From a checkpoint of a small transformer trained on Wikipedia.
Architecture: LayerNorm before each block, biases, tied embeddings.
MLP neurons of a small language model. Each row is named by its layer, matrix (up: input weights; down: output weights) and neuron, and shows model dimensions 0-95. Each number is 500 + 40 x the weight over its row's rms, rounded and kept within 0 to 999. Numbers have three digits each.
Before each neuron's rows, "fires on" lists the tokens most often at its 100 highest values on Wikipedia text that the model never trained on.

fires on: "f", "u", "b", "un", "ul", "ub"
L6.up412:493474539450491410537503469519459526516523487459491461434477554472498502537532508490524503505540522520490543510519547450542466503496557497452464549515521475445508482440527477517563448502503531449439586460479510488471467543405456491456505496487485529514454466518508499496503454494519445503
L6.down412:489502545603484510550447515449449553486426416498495449475532496438481524514430485550563562526488483504499517456483500467536503470456621530539516484510471517580440495524501526538519513542484503520522515433503499485577521535449468494485549457477575546555534544498495495495555533559583505458

fires on: "d", "nd", "ct", " end", "q", "and"
L3.up379:532515490503482451569542546510573497507439533576551528428467447484465490453442473486507484502428519495534497490482554509554526480464488470516469559536540556534522426522454543408496480530461509493497453452474506519494526425531506427493452401432504469513518524580531506493497487517494468459
L3.down379:503472520447439493509460463455494511461501495479527509490520426500515509506556615480560496429551465467516530506460560499496545484515430541477499508437518476488526503521473457519511539486559577469571474431543482547531527471460462443456484557479427520503525500495539510477502462525533517528

fires on: "-", " Ha", "s", " re", "z", " Re"
L9.up96:488471500417463480576496512507469416505432554492475515484506498468485507534566543552475515535514495418484530503439462508538496553412576546485538502463507476458496466472515538465483459458519533539440474519500488548565487501537438452535546519493419411576510513502436498451469448498499548484
L9.down96:456532536502502498577525505481564581393553574560510512458545485445462538491532479538483510454506492527531490547436444514582453517458484453503532489464519510498558564476493501536547505474505427495535500523502467472386537543494552508542481476483530524460515527555459537478457483514529591598

fires on: "c", "it", "ut", "o", "t", "ot"
L9.up282:530551428554491525467553512449498497480424489550488567468504429501523453485490497485496549516511484513546466479520498428436495528525534481499446559531530512495454539527538496522541489534527530514512518455490455523520525532458568524428527489482517451579469569557569443517475498505456506565
L9.down282:520477551454500546446489488490538523439519433445508529521543535500448467502552487458500424509509456476588470490460463569503458447502402444491505524480472497509497463503533481551527500471518492513549512544501506444472470504547535531565507536547482496474543514480493436516579523518493505487

fires on: "y", "s", "end", "hy", "j"
L9.up163:473455517551517383553468545474502533448518459527498550472519490444460545442590488477488426522499543499488506541430486495445541509482548503493468534497587535539564569545469494507480464477574532512522541467486574516549446521473498538546472499508483479466496540501518443543489478468560443486
L9.down163:429464521484560566452456551503478533450478408469521425420523460432520482475489470477511450542527460490514504488535494485506451519490402536522542530449453524483526481538499520502374504528531518497629508513431500526521571413523539486578503517485487522460443520547517451569488471510481546495

fires on: "'", "l", "ic", "s", "il", "id"
L7.up10:480493542442496512514488481491539465522533522459479547481503500486525478476510571510484442526526557501451531466492457551481527506445498487562486401490514513537505466454515507441509492471548525443499416409482470505525447526527448408553577450455493408526531542543467574444551502486491415458
L7.down10:532516515495505492467505503470462505432531436496463488533514520439462488533439461506459500562483542583502503486497502532499422525487594499530418537542478431456510528511446476550524557494495482555456482486489494468560546579559549504434429536510462592489448494562413492495458520520506548525

fires on: "m", "ci", "l", "r", "im", "s"
L7.up345:504485512528483554489558489471487508545550449546475565496498468434523441410513518519543440538480469496561515466446479476550462523451580484520542549511521495467462456453537417576550530554464483500492563510570472534569456492440548541547557432461598514463523506572407492480516448469528511534
L7.down345:445490473443533470537542555499496501449537531461480439513470495536466479589512464505467514520511488505428560461545505474486616520557455435463492507474469577496452512551443490434497450453486508526444479493497557562520485493481481422465491523440460511547575487440514496443538501509524509481

fires on: "ing", "ring", " Su", "Note", " very", "king"
L5.up31:556497551508518441566476458438484390476550522561513500514497491506496544416479506515510443486486482495475468474503530459560514455464506493548455442501526580456490557488422446545501474371472478537522499358429463477534470499455463469549555548502469485554522551518494451471553482489511462487
L5.down31:536516504520507463558489524438543517450501509554483452496501448516567539439531521532477526519436513543460534482502448375466450499473540477554514536460532558470556605493475526443499476501554455577580557590476503452522530470420456512490432519457466540477387459540509456482489542546530517481

fires on: "or", ":", "in", "us", " through", " ex"
L7.up326:466498497553506450497572556451451537506514519472507472493503455574520490483537492496505428465458451536501427561455508475560507500522472487471428471537457630531507439474560531511485496500571443471476454475516537503494548479574590535472488436522520557595460535550426514438476415507500472458
L7.down326:503531464482575521506461504501524551456489478476511422451481525560455444518505527469565489523438413501562492514487501472428455473502503487451551399502513555473523479495518505517551513522494537545474464469546496489491525468472403459574503516536549546524519485499558484486514561547518494486

fires on: "d", "th"
L7.up49:500384529535468398499499428532494466496508514476584547486538509485436521470519557457520522443439461521468549537466523614466539535515506495485443524543522523489528385521472553454519533509560543468488522432589489607491466438508470490485525446439538496547538427467494498496499516582610500506
L7.down49:505518494497532413538485488485440456505471519469506494445536477506548494475471514476553514495464513466485525550478474529463505491553474516439536538411517472594485491456490468437526496525512561465472468479521514535503419489485394454432485505490527482459491533545568501473482492479447486510

fires on: " in", " as", " of", " ", " from", " or"
L5.up168:524459504490506480580536588451538529450485480510559507466449488431502493477517564510477491445501482489449605503508507436505597492555495475515490456494534478503541494460454544435497391515515454510453456505503516423526550521507450479508524466530510444501480502479537539542489541478517418427
L5.down168:524496450493477506471492479575411466438527526543432456493547524506512556515434511508542555455442450521501540491517516518523604564396498515520469528480445522412534452449542521552531508517486507555561464486510522533547492526495488475452541440459474547520566470506475499465490461454472469503

fires on: "th", "st", "rd", "nd", "est", "s"
L7.up90:476395544445495388530502519561468426541508470453535474466441508503441486447523494501495522518474517521496516521523483551440522496544488446515423468555521573489467456479505546545454444478503568465498481507514455487412500440483466466558501457522586486499466471465552468550516483523568431489
L7.down90:561506449475486475483484551491441481427520386514519493449557578474553489566446552484434534473505609527439525488554501465528542472488496461469520551556473504484462531563488503439509484470513514551522477497454516490487433462472465496514569562464495584447464484583480599522434528506417543395

fires on: " su", " Su", " mi", " even", " very"
L3.up391:556488576444500493565540449455463498499496458474529508554489534518492448435489491497528469518480546561436493513537461416524518450529475473557422492484513461527493452530464452487507470421563478504514497425480430471514532496497443424533516479553455538505465436474465467530513499497548429504
L3.down391:442586515496466522538531501504441471501567539561471503526469495453466484426426498509477502431500485480449533438518411456558502458499492450546546532475496472505425526480436482477492535481464496571575499464454509483466542545486434481554546466488519521474466423455454479489547565480437424488

fires on: "ch", "g", "ter", "s", "t", "-"
L9.up373:440476517501538480509538561577481480476498454463510450525451452584468506444525491497523530451540498551546445430438463528582476537520544509508492571503487559460497504467507502599533514523538564432471493497528557527567438458495506517555506446460525504560463524499525511469524465464459524566
L9.down373:521488457565523512545486524453530442510534448488486490545509548536531518450467520483558487521566490450482507621507547498399507524505520522481523433517520544499500505494395514433546492477459477508475551459490439530444523494509554513493465430475458461502537448522525448494475435531488438504

fires on: "er", "ar", "te", "ber", "ard"
L5.up248:492462523499449491564525514478551472474415563533469522480524545496459532537519554526531509486487437502497506466428505470486483469558491461433491534423515445514546395504503552528472418466437468434443471487554492459533514474481498483475578556491536531518470529524534534476502467474574549478
L5.down248:521516500482592486488459519492543436483471563456443514581497503537549515432503585532473488511465510497526481547556514496483571582486516474489426534420487459550486538494544537437520452532503495529538447524454522483520476527520572488516483523492434504449534520550492500540512521456501498501

fires on: "s", "n", "u", "age"
L9.up148:498447538528490491498442502532487470478569468466500475511426446502484510452541548431526452464502516507469512403474500494514484527427510469516522458525543531525490462447489422574448475567471498483519394485504457529471528554553494463529390507479517504478447549480459493412517457411539478498
L9.down148:488556554546465566460470473474546464537535477498485462499532518538477512551476496467549500510466505512458523508519565440490490482416500549468546489417533547525529511481438496473486523476533520500546537496522480477528438530463587493533522517456510431520454450572471545545514485458474480473

fires on: "es", "el", "e", "les", "ic", " her"
L7.up301:490468518421458456514490465499500454462510562563549468505525517521515493471484547529491478480543482550532423420493544473522534496516519546544466477530521526491465580562458486447520453508422501508532494520523471468434508463487524436531448560536480447499441604462486507479527487507478470508
L7.down301:584553538544519535438510506426538545497469402468557508515504518464446453521507452580462507488523477485561514444550543471583505511471491447516445456548492491449502566476440491451496502517541522459526523526514508500552481467453487533497514515504472482495468444516505517530520529434388503488

fires on: "il", "z", "un", "ph", "ul", "am"
L7.up17:519550490432553452516480456512399538432495457500557496541521532511467527533595493542559508502537489501519480530524453485452525542477519513591514543523542560491423502553487524525529430461533531501524456450459449538499533516565481442422491484562432476545459470498452474435480432482547484529
L7.down17:515529480572550496493463544439519527503469490504512532532492476448492485511524508477584465472509474488529568498506398504520434456512544564534560437454524482545516503473526529458505517567462473498500535529532473529507554524505530440539588467559539455541560453474478492459534591525506528469

fires on: ")", ",", " |", ";"
L7.up129:526486563486535481458442465497554490501500493549479539460459541500520494469489598477539400473481524519566563517508528493449562500468509447519489564552544519472599502448560544531506519523502537494523527552553445512479477480516550535500508465497598492517487500453523497529529464473498494427
L7.down129:506548533532568544490465449555492431504463538515501497537466539574565465497520534441489468492522477550518498544434561514488530506498507477528545515539497435565451497482467501446476487527482467507441544504514497498452542583528460531485498462564533544477512471460517511531520505547504463500

fires on: "am", "==", " Com", "im", "ed"
L6.up280:501506562451484481468521484417499531551480472471482494558450497480435498399511542522503523520505523549513495501564555465488593464522554399496533464528537492497589410552537481540525487475498507505486553523542485535556433492440431446548544489475487506509587476457537467461543523420475522551
L6.down280:497477456506428508476505542474487507514486508535498468570518498526541532575534467499498507537532460349510551491449505540545442499498445537495542515505520505499431493536513531472537517501480554452445479492513497508471528519537504528436573523492461512447536484527529525487482508552431458442

fires on: "y", " who", ")", ",", " she"
L7.up365:518534499505534492467448452517527495501570490453531516454372509490426560564543563494547411431535475511488498495476514436566549445487472518556538479495501472562557515559595486466505450573540515473472522515519467495447497523498485424478492574502551396508518566402447487492552444486467475486
L7.down365:464472522551480580455465549522513536540458592444552486570481532557517553461548504499518436505535531432494500547499546535523502486566445506484498572489460461516509486458496438490478585468572552503460594436512474466446588559533505568491477505512498536538448492460509495533503495520463488482

fires on: " of", "ck", " over", " run", "ute", " south"
L5.up229:575383493528511512552481497490507487423499566514455480484519604474455500364474531513546491510489474597512493506572510485480549564519429457447522645596491510472533428495502498506512440506533483510531488502524497518538488400507448519501467493560498470532519522552577492501480473490484552473
L5.down229:400552484497531490516475475453548442524469496545443433495495548519480573518417561525490511516538438442496457496427463525514477462540424564458567569508453512476481409470477492439517429480427509599450529529464445544446470466492517505449466428493560452510538472488516503517489491504493508491

fires on: "ic", "ical", "fe", "il", "che", "al"
L6.up410:511477467510543499514526493492530533512479527532450570525453506469452505480506504487576415526483470580453525373534511566467556525453541492561489476485525537553483499498475558564518550444446511454469480507527472503536446510547524452530469462460474525448515488503430559484484533455520443495
L6.down410:520555501530505492546503476476490512505591482506478487503535554508486443528480507449526538533496528543486411448474476522519483450540525535456457528564457483461579498503510508483457491485536427503561513567488480529518529554486494539510482464532501470434481562491473494531475490542531532496

fires on: "re", "en", "mp", "ru"
L6.up340:507396440418514490539534518472474490485495479602487503484552517519503485513534486491469497480459430503548457489559514491523523484491456480481479547417528496518544538516546444502477551505462480556514505449530435518547489491468569429623553558531480493470484524406498550516537522444493526506
L6.down340:471518536497540501514494484538557480480533511516489541513505389507465536529503520474528476540506457609439501494521504466509545508430433527491480484547436517478514509511608473482502467512431440530502471493493572511528466587461509466471441520519523499530481441540482524536535498551500520517

fires on: "ra", "/", " to", "-", "2", " /"
L7.up131:492513459467501474515489419523475497478468465510522540526475537495507545515489489486523466493516467528530512559480484503539556526507543487526519496480519492432590458540520525467540517554505539506487542549498449496473490486491485512542495433506543463473571532463482471463466378482476448521
L7.down131:492465468433448559493460498475529536493492507447501530518521549512522462406480574529498465487469489490551538508548471540508457442494425467512533604513550472504426535596490474502536489489508559470479537459554579539404554462501568528541541561524503479509428526481469529430546437452462454491

fires on: ",", "-", "en", "d", "_{"
L9.up134:611429518479524448607502489496454499487537462502539526503461531517472522513507542490570542529476516490576520563523514493526475515510454462548547552507526526465545473579523477514423525481498550511447475457469468548521473459437469398480490510474571440465501539466463522481491517452506556489
L9.down134:508481456495389459481535494426506506545528534534441489463483560453526519482530502576469459478552514490492538515522479475579395528510569480498529516490492510436486464436498531508471512508481491541435550425505517452471538459446549511492494521534420541480561506510500570500507489499502527563

fires on: "ad", "d", " di", "ft", " Ad"
L7.up57:578441545493552434558476479436481478482452464511536465488568546490458453470483487500582569490455493519556515469529450504497504502521481466485459475523495492501562469478552422490540523493519535418532437476523527606530484447479492505515540446481485513447467509498519461522533525481547533520
L7.down57:492498540532472512487526564531378530468432513433583487578498511483515506463525557528577482456542453513459438469526522524538426519561465498438495563476522524476507514542501439489526504475509556525479417541562488458488497513426537532458502530476399491472483443581572506500532475506534520464

fires on: " Di", "-", "min", "–", "C", " "
L6.up466:488532488450543484463537517469401499515468473454493551542507501525472495540476561515519556512536522514449566519497445459493548540470576465526457451540520493489452503467458483595489458570598583448474484485473485531565431486519596454445579473504499449431480532471576476434484509482476552501
L6.down466:515529491544516490535542451502479501468594495442501482546494483504483488454487501534521446537590502432478470515571480524487494549579540453541519527520542560463453516515467490475455453532491413464463508526565446456493475461567543509510458476512485470441520568518526442556483456518504494407

fires on: "t", "a", " under", "ist", "ite", "round"
L6.up97:559553502491469476509434515505408508530505485595509441425552530523521514419594497514494499459515475477429433417550484495479504480520502502552515497467418544504467487480498430466493476477492427439519424509480497486530508517472487471505434460456461478546453504551479587517531523474539467484
L6.down97:496467535552519476449612522520546483510540537411487477527437519513470444505378483487539510512522536494540465519425456484495485469457467545454421514463528370479466499476491514464498483489496534537529589462439477505483534522511463515463473453486491501450534451441575468473550503533453464550

fires on: " at", " ma"
L8.up232:480452487539497452490492591453491502526546501462481494449494477538466471536454485490499508401512565490458512502433491517499410514596502501493472554441473569442499504489491461432476463484510479433527441460525550456479566480571548423506586482456532503562483449440479525464501495414550449459
L8.down232:429572492527519529485458528474524426498486518542577504460468579503478517456498548506480450476561516417414506497533553484488491504504471394469515557473508515546521549481481511543471534537485516498492504435544521471445492491550512465520530413521483474465428493560538492500518438500462401491

fires on: "s", "ist", "z", "es", "al"
L9.up348:519504455484507375541467459442487529486508559462489468521512531491541554461492436432509484431550423522484519513442511482483441513518515509457461565594539488501488470532476490491506540523543482443535491460511555467514520500440447452591519457522427536556443515459530555500528508457515514450
L9.down348:461505455530520500394531503518460463525421471560491487431486525545524503458432522476471508490502505462550549491550467445542579490483507464447601429500470490439526478559536489567510484525441531485521559434498508570561495528529515488595515494493487569455521471496511505495504532502549428527

fires on: "in", "n", "ch", "g", "or", "p"
L8.up89:429526435479415442447525454492491471468560461520577507534526468544462459422496464479583445541468494531488570515517501480591471438563486529506511485468526559505489556490557490532499549600481545488487471523559560456487523460536547529535511501446498519614451512528505506515499487513495468511
L8.down89:442532461491505518522522507543447508363500471497500430439442585501507456523515519491565563494467461583521482498496451472519533522493581528546502399500472510481471474422457516491494548536514531484509466489496484518537433521437497562534521415502507526573508474540482467513477457464484460489

fires on: " f", " ma", " in", " population"
L3.up500:530523557525472500567477513489588482538478420531439507444481443480446447479504488497493514437450511476514541535439547545542500540560500496476500480474464521532476387517565547425488434427464491425499479474415460473500588470516568440612491451495533528588443448513512493468533480510495487458
L3.down500:512481517490517508503490582475425485501524540559470508491497530517512541387480446489494526516500413490488484564578569534610500535562493453559516449514394463509484528542554477499497569513507493465486480453474576567513556496460473492493449514469498497487438501478509534488478507540446468553

fires on: "-", " \"", " ", ","
L5.up134:488473490425561530555495455554442487448474541548509513462435616521502553558494489501568542466505511492499507494526484509532531545440504494547513508493532518452528506511470540524501417459527549479537448524484455504483527419565506446529495525479605496499489450494503563501482531455517537490
L5.down134:514556483501448509529495486513515495503554541486533482467507504492434479544495493501510471501553481475499598489570507481553518448521532503510462488486502474445465543483532507483456567524479423505441560425471538475404550555538539482539457494503536509429504463427492512550541411541402504523

fires on: "==", " of"
L9.up64:464423453534465441523586511496489471541461507529492476484498478500495468459478508453518471505402439553533499461528529410464514543526517452556492539595551536518540484539492496570540452485537509506519495498533458497537490478485554501529482460521419523481491430545558457397520542506473496581
L9.down64:559539470516487502484520489465451491533552483536440543452509516542456532515503514522494514457517480471526511523520486459486457587466402555520548489475395501465519481512422585457441479518478660492488555545501503517498537529511482522528448507433505522555598503607484568540525491413444473481

fires on: "am", " up", " so", "ha", "d", "el"
L6.up282:538488558459499479530473464461528511508524479481488518459527472526481472481481493507541571459483489489586549517461441551574491482484504502520436491502552481424468425516435454430467477509436432458511479523540447490490572486573486516522467455552490492510394526436500550520469525531473573493
L6.down282:541456480462489489495484515468431473557464590612562523401534483426531510557575481501484491519449547490415474465512531497520513448541444489558533510460565522492503558505481489522527504457553504505573491493503502541522514442500485463538497434479482488493523559501443425533503426454564517553

fires on: "man", "ro", " no", "or", " can"
L7.up32:561474483502461472485470497564428500505558472493507535531460447429508567542503502508556464463470487483507518484485506526490457411485477544559548470447552558429543502485566464548473559473536489533468518489535493523538486477481483462482467502490490511509445501541444524483528516443548552492
L7.down32:470540553478503524545482538461516459510537510542470481507435530555508449476461504508461517493448486535462568428486568492544539548489525435537486519492382466545533486482591461461463504526489565513436432409452558518509453553426526537522472395525514489499462563477514511513539507528503484581

fires on: ")", ",", "I", "),"
L8.up251:480522532499482495513417434557483529478583448521571574484445521510520507448500560480574497473501434522489509572424527520453573481449533562538546515530460513536469512502537511514553512502528570460540507476603423486486402510475509520547505493523554515522497503443491537467530475527494417460
L8.down251:501510512513582561487410480473453485482553546517462488551462534461556476481529500508528495514503543410466546559465504572460503438552487494467503441552513450495525554495501535455504497493452468513469501459546513489426519496475486526510583449525494458437533494429478521544488397529497505453

fires on: "d", "ja", " sp", " Sp", "h", "th"
L5.up264:467414512483483391522498438464492476485495497549534508446432550433521562524559533509497473471549530529456524494481526542518557454506447480476464533519494513606532468559509513487472508433532531518485481435479526547471509496511440407584485528486521492510481495449436518462521579500498488488
L5.down264:515559548481512553493553518467513532465482514475567556445456481418511480474481527496514460503462545459418446519520492517550477498513450527523459603482523492494507511507496458527472575495457536491528552546496506480486497500540558537368528569477500472509515428524505532499536506464435518477

fires on: "o", " so", "al", "op", " So", "th"
L8.up291:524446487529523568562433533482504437516523494547539529452506585464518554410512558452531517424439546491493533396504554473497551494569536411540511561517522498451506476509479538485512471514496457552468512538584451437485465421559429500498543472415488519520574489575506468508557485525550457514
L8.down291:472537532549536452517520495475522526481461487489485510540565455459447449529513424513455480514543547494422502479467474483464524464535524526543527439489582454604515560568488527511526526482503508584488512513452444523446506510554572502431500474429522511475451478477459586522484568497612503469

fires on: "s", "ra", "ro", "con", "l", "p"
L8.up490:483465598504479524533487599481497465399525438539500528524489458495483457478489489540507446486475427506512524505491468553506478492427527501532519421446492498449434508449523437563484513505428521525527502495577514468543528437514578533473444448423571463532511480545415532485545463457534485583
L8.down490:505479531510545435515536583528552501524486469512469366485609497498530468501395483458487507460497482514452493460516532539554453513516480486503534573502485531534540474461479519452502486459504473465498529515505547488550495490447474464578538512483476552538550490438500479532502514573429542529

fires on: "s", "a", "n", "ist"
L8.up279:433492431543502535520490537460481510431558434478558489496508439492519554465604443436453465434502470514423512472503473549479503488491497525483499507504551578525497575576556462443500465601552461511510489481539411489512543539486505444548536438450532511499448489526492523467523481506543535496
L8.down279:427515604488509537479438507610545545535442526511495502541474501503508444532444506493523438529499570524526507439533471493406495479483447573531543552483475527439490513486521411476452568485466536507502536476503458524514468495506476481574536475524569473548503473531545495515508500513483472507

fires on: "th", "ad", "e", "ga", " life"
L6.up93:569492455429517417470502507504582501507521409492458531513532514464465525414531501488461531546483506513501487500494514500500539494527463488468461485514500548441599427531466542467482476478526538501548519498531421513522476426449472475498513454494465514538548466448501500493542504534536546568
L6.down93:475513536438528511546523501498466550535580513432523451491507510527486569551441521511461512491494479472486548523486498485485513481468531512435458545523521475458507486403483483502440553411518498576486508493580440467542441585481547524441457502530510539512478545579607536493475412532523471527

fires on: "s", "n", "st", "br", "mm"
L8.up117:452514453470516464499464587569458448509516431394490483498515504525504501440565497452543536480543476516487441472524499503495452475493461439515525490463518536481486456443540518448562462553541505466467459543543418450473512542587515476529485458486510435503550465429506492481536499480496445531
L8.down117:444470492560523466516460424528522531488473478524519535526567519499496516536466544524478475464528497500510455519420499515547484518416484521432531501348473483600463437491475482556545528514502585410491545464499471507525510461444490521517451540511522463537497509530439509485455575513478542448

fires on: " ex", " were", "in", "or", "lin"
L7.up361:542490577425464578445530454495400447400488499535544476554523473471474500471489552507608505467520507503551482513508597565482496480465453469460544431426494557432525501469517505491483533428554567471478457531530486497498479474514586568489507537441511457503478498541468504459574451516565477477
L7.down361:466498505592539491472445448476475537482553464457596521509492539508511467496522493558497470547538514496519546528488533530436488533524421527455475391526524512534484494493513546502493540578510514523510407431518474491473547421508399556547481455563554543515513516480454498515505546494559490563

fires on: " do", "o", "ot", "co", " Do", "cc"
L7.up113:470457398511508469487482468490495480492493472528433485492466449479455461547510494524477510508454457581536460476537445502506508555498565475504439531447529495484582445497490477508536516562486408492524538457632529516542448487423472508542512461477560458490569561514490473492459453458515536560
L7.down113:446483511450488535465481440475472473559474428486578504499536535454529449541483509565506505467499461467542504500528539473450427462496513470523467463442494505541550545512497477472535452416461462463568505512473531514535432559472519487495495597548544443524529525512434491517498471578489536468

fires on: "t", "it", "ch", "mit", "ic", " "
L9.up499:465471481579562511461544560466480578520524432485436495440469493473417513517519498483516418494485491595517487399411496477593492487504518507526553504585515471537557503495455466488473511461451468506497455496518448511560484520468566470560615497437525504488557548499487491524531518469568517487
L9.down499:555520450522519564470462516421499501513457508511497537554459496494500510474524532469480504523445453423504465591546539563471517451523488519583475546502446459476485501457499521462531435488398511474502521535520557513455557536487505575430470449491513435463421435478508492468478469503412474464

fires on: "app", "d", "es", "us", " end", "ard"
L6.up22:496505487469456482493548477507473417525533486547547508462398467453460526566452498494510412500430447483559523445450580373528549610428473489551450528489515547559604495532461527445525529533459471518508591521524545561543490477495458521487514453523524519474446519555545483547462446486507479468
L6.down22:465438539515537417444515444522493547459551515450515535493513480534483518493525500454574492498507491459549468511591474574467487438576465498431460493472505394506456579548474459498531472450539502425464437515498456502438455476518480550472581546469501493470539503457512469459512498521534550562

fires on: "ur", "y", "s", "ho", "al"
L7.up471:537504474480470444508508512462490493489492478501467548482511457514504588386467477515537533460512470540533454531403469500569471509537578478502453530524513507485563482516466524550538467477440464517489532503487465473580490502444448449566605481544492523515535519487558493496493467500537474501
L7.down471:432459514471562542460473500537476435563494506556505473516475473511545445572493520482462539537517457547491486528557549474480541550518461524473553540445454502500552528594520554404464511532438429479514493481446443526526492462488504546515372530482542523545508517533494469480513572434551516499

fires on: "-"
L7.up160:513449510504467463539517482549491451515461532560522576567512575480463530490515585498549527541514495501383585538512459533503504530454577475519465551515506490486550576441511510557501448508536502497431472480420520496502480473537487507532459522567543410489558515476467527443497519475486507455
L7.down160:484549420520482467576561488489520461521556542573528484495510468565447519472559489492505513511582462433493548488538462438450486558514541523489447485539469513385527495503479480494471503482488437508444471502510458495465472491521527505492514566483523506435560507506555556450509518547485565501

fires on: "te", "er", "il", "e", "air"
L7.up281:553480518442555480503549536555503409488516449503443521505478583529437535469557546494546484515496507535481519518447527457508539504530493517465437564458552492449603439504492551471507502441515457418507504447497423479507497473498492545518515472498478524468538463499522515518533405497542567530
L7.down281:467500464577532534524441498418523544487505498425504416561517481504580541511452500521439422567512550449530527507478517470548502508510470493457519508485488510488448503531448426476491396422464472503522530491493507546468544522459481418529504603485509510436555507518506574500516494569497561458

fires on: "s", "us", "u", "tt", "ow"
L8.up450:471442567539541522482507481484477468452544537534494413506455513518472564470517492542507520465497529471440407512486513533500562559530519537458485477450545505496512449478553450519564471525567438517426507508458541520540483501598495493469479527448561495459421481471536427451499509379531512492
L8.down450:458518522496477495532501604575473483471538551479443555517502511467464489522498574470516488550461460525429430488519586436557408499564397508481571465509518499562481532508425509505439522495499439578584542529522562463541455433463508529489517569486570459528520484496486488469519476488442506557

fires on: " of", "te", "en", "–", "th", "al"
L6.up352:526417428522585513544478498423480487542567369509527457452519587460482526479452482524465530479528530505515582463505500462503538525457574455503407515537509535461522478441508491484494433553499431531533493474502537509502496464478489419533469485542467439485514509533517481498509474497544482470
L6.down352:513525442521481532464502560514484476471476455394489538489513519481514439488536449484500425451435536540466493518543497437540532474445531544474479522540493526602536481532524494516438551466511607519467469507520421484464437443586520565476494452458470594534476503564493486509484396507581468423

fires on: " Re", " time", "re", " vote", "pa", " pa"
L9.up314:488492565459552458580535449473529461522453507446499473480502511472473543490452533505504540422492493590518456485458484518511450474551498451493509583453577526534501421504597512482482526507470474541494497454496546447448501473527487472515454535497546497550429502525488502507491495527522507472
L9.down314:517509535513496527519534473568449494438552460496433454439506516442476549562509480480534448515541465465482440458504510446474451423475470553537526487521531510413491476447488434474525502529410500547490517433554525526433569543440516492559536462519479489489411466525484442577502489488517455547

fires on: " at", " on", "led", " up", "ed"
L5.up123:491503519475482503482401514477526545444453507494501492461541508468461558474549568450491476439452399556464537534478465454504500474494502475521479554525489511486541488476494487407493426499515511498479437488551509573526519486576524524533510475564456464477435516486546505539576535467482480482
L5.down123:441458483495468473524482551469432453490467522504525506478438508548495539517531415479480453476547515476423536581522463499500483544449505478557572495472541499477466492479568506523443505549489494485488522473505582526470438451566459445503495516517578476466442467503518540539560501491536449433

fires on: ",", " was", " of", " re", " (", " or"
L7.up370:561488517511550535494513496456503544480455513507541479473517499530536499442487583503521449495434504485452492556414495437513570475461455491553526379567499485481547454539467454478490408449466530464553461521534459525470535481540517499496541494444451479552493437521506630501459409519588443535
L7.down370:484552463503562495474529568612500476444477514495514508493471510463519503573426533538488519448444423430516509475522490473501428533470573504546491520544509532428554441607575467481509406492522588528473471475495547492363460475536522501511447470441461554480511522529468500482497531468492443457

fires on: "-", "per", " multi", "–", "re"
L6.up389:523407478406519510587569526505488485545494459494523516449531591526468492460514530470506544575548480490545518495514467514479531474517534515460518626534525496428540504520463555549491445472540458498462482494529478474518451452470555514499472509541505426501548475530482553466536470525518527562
L6.down389:465535534565513484549497445475557471407580486535448537497557490503500500470489507530506483522505527498515473464534577516532494511532543466449506542484477484484452552460550501521466534485476497577454503487503480447570448563521511487528483553495501538482525531545459582484519525499425472482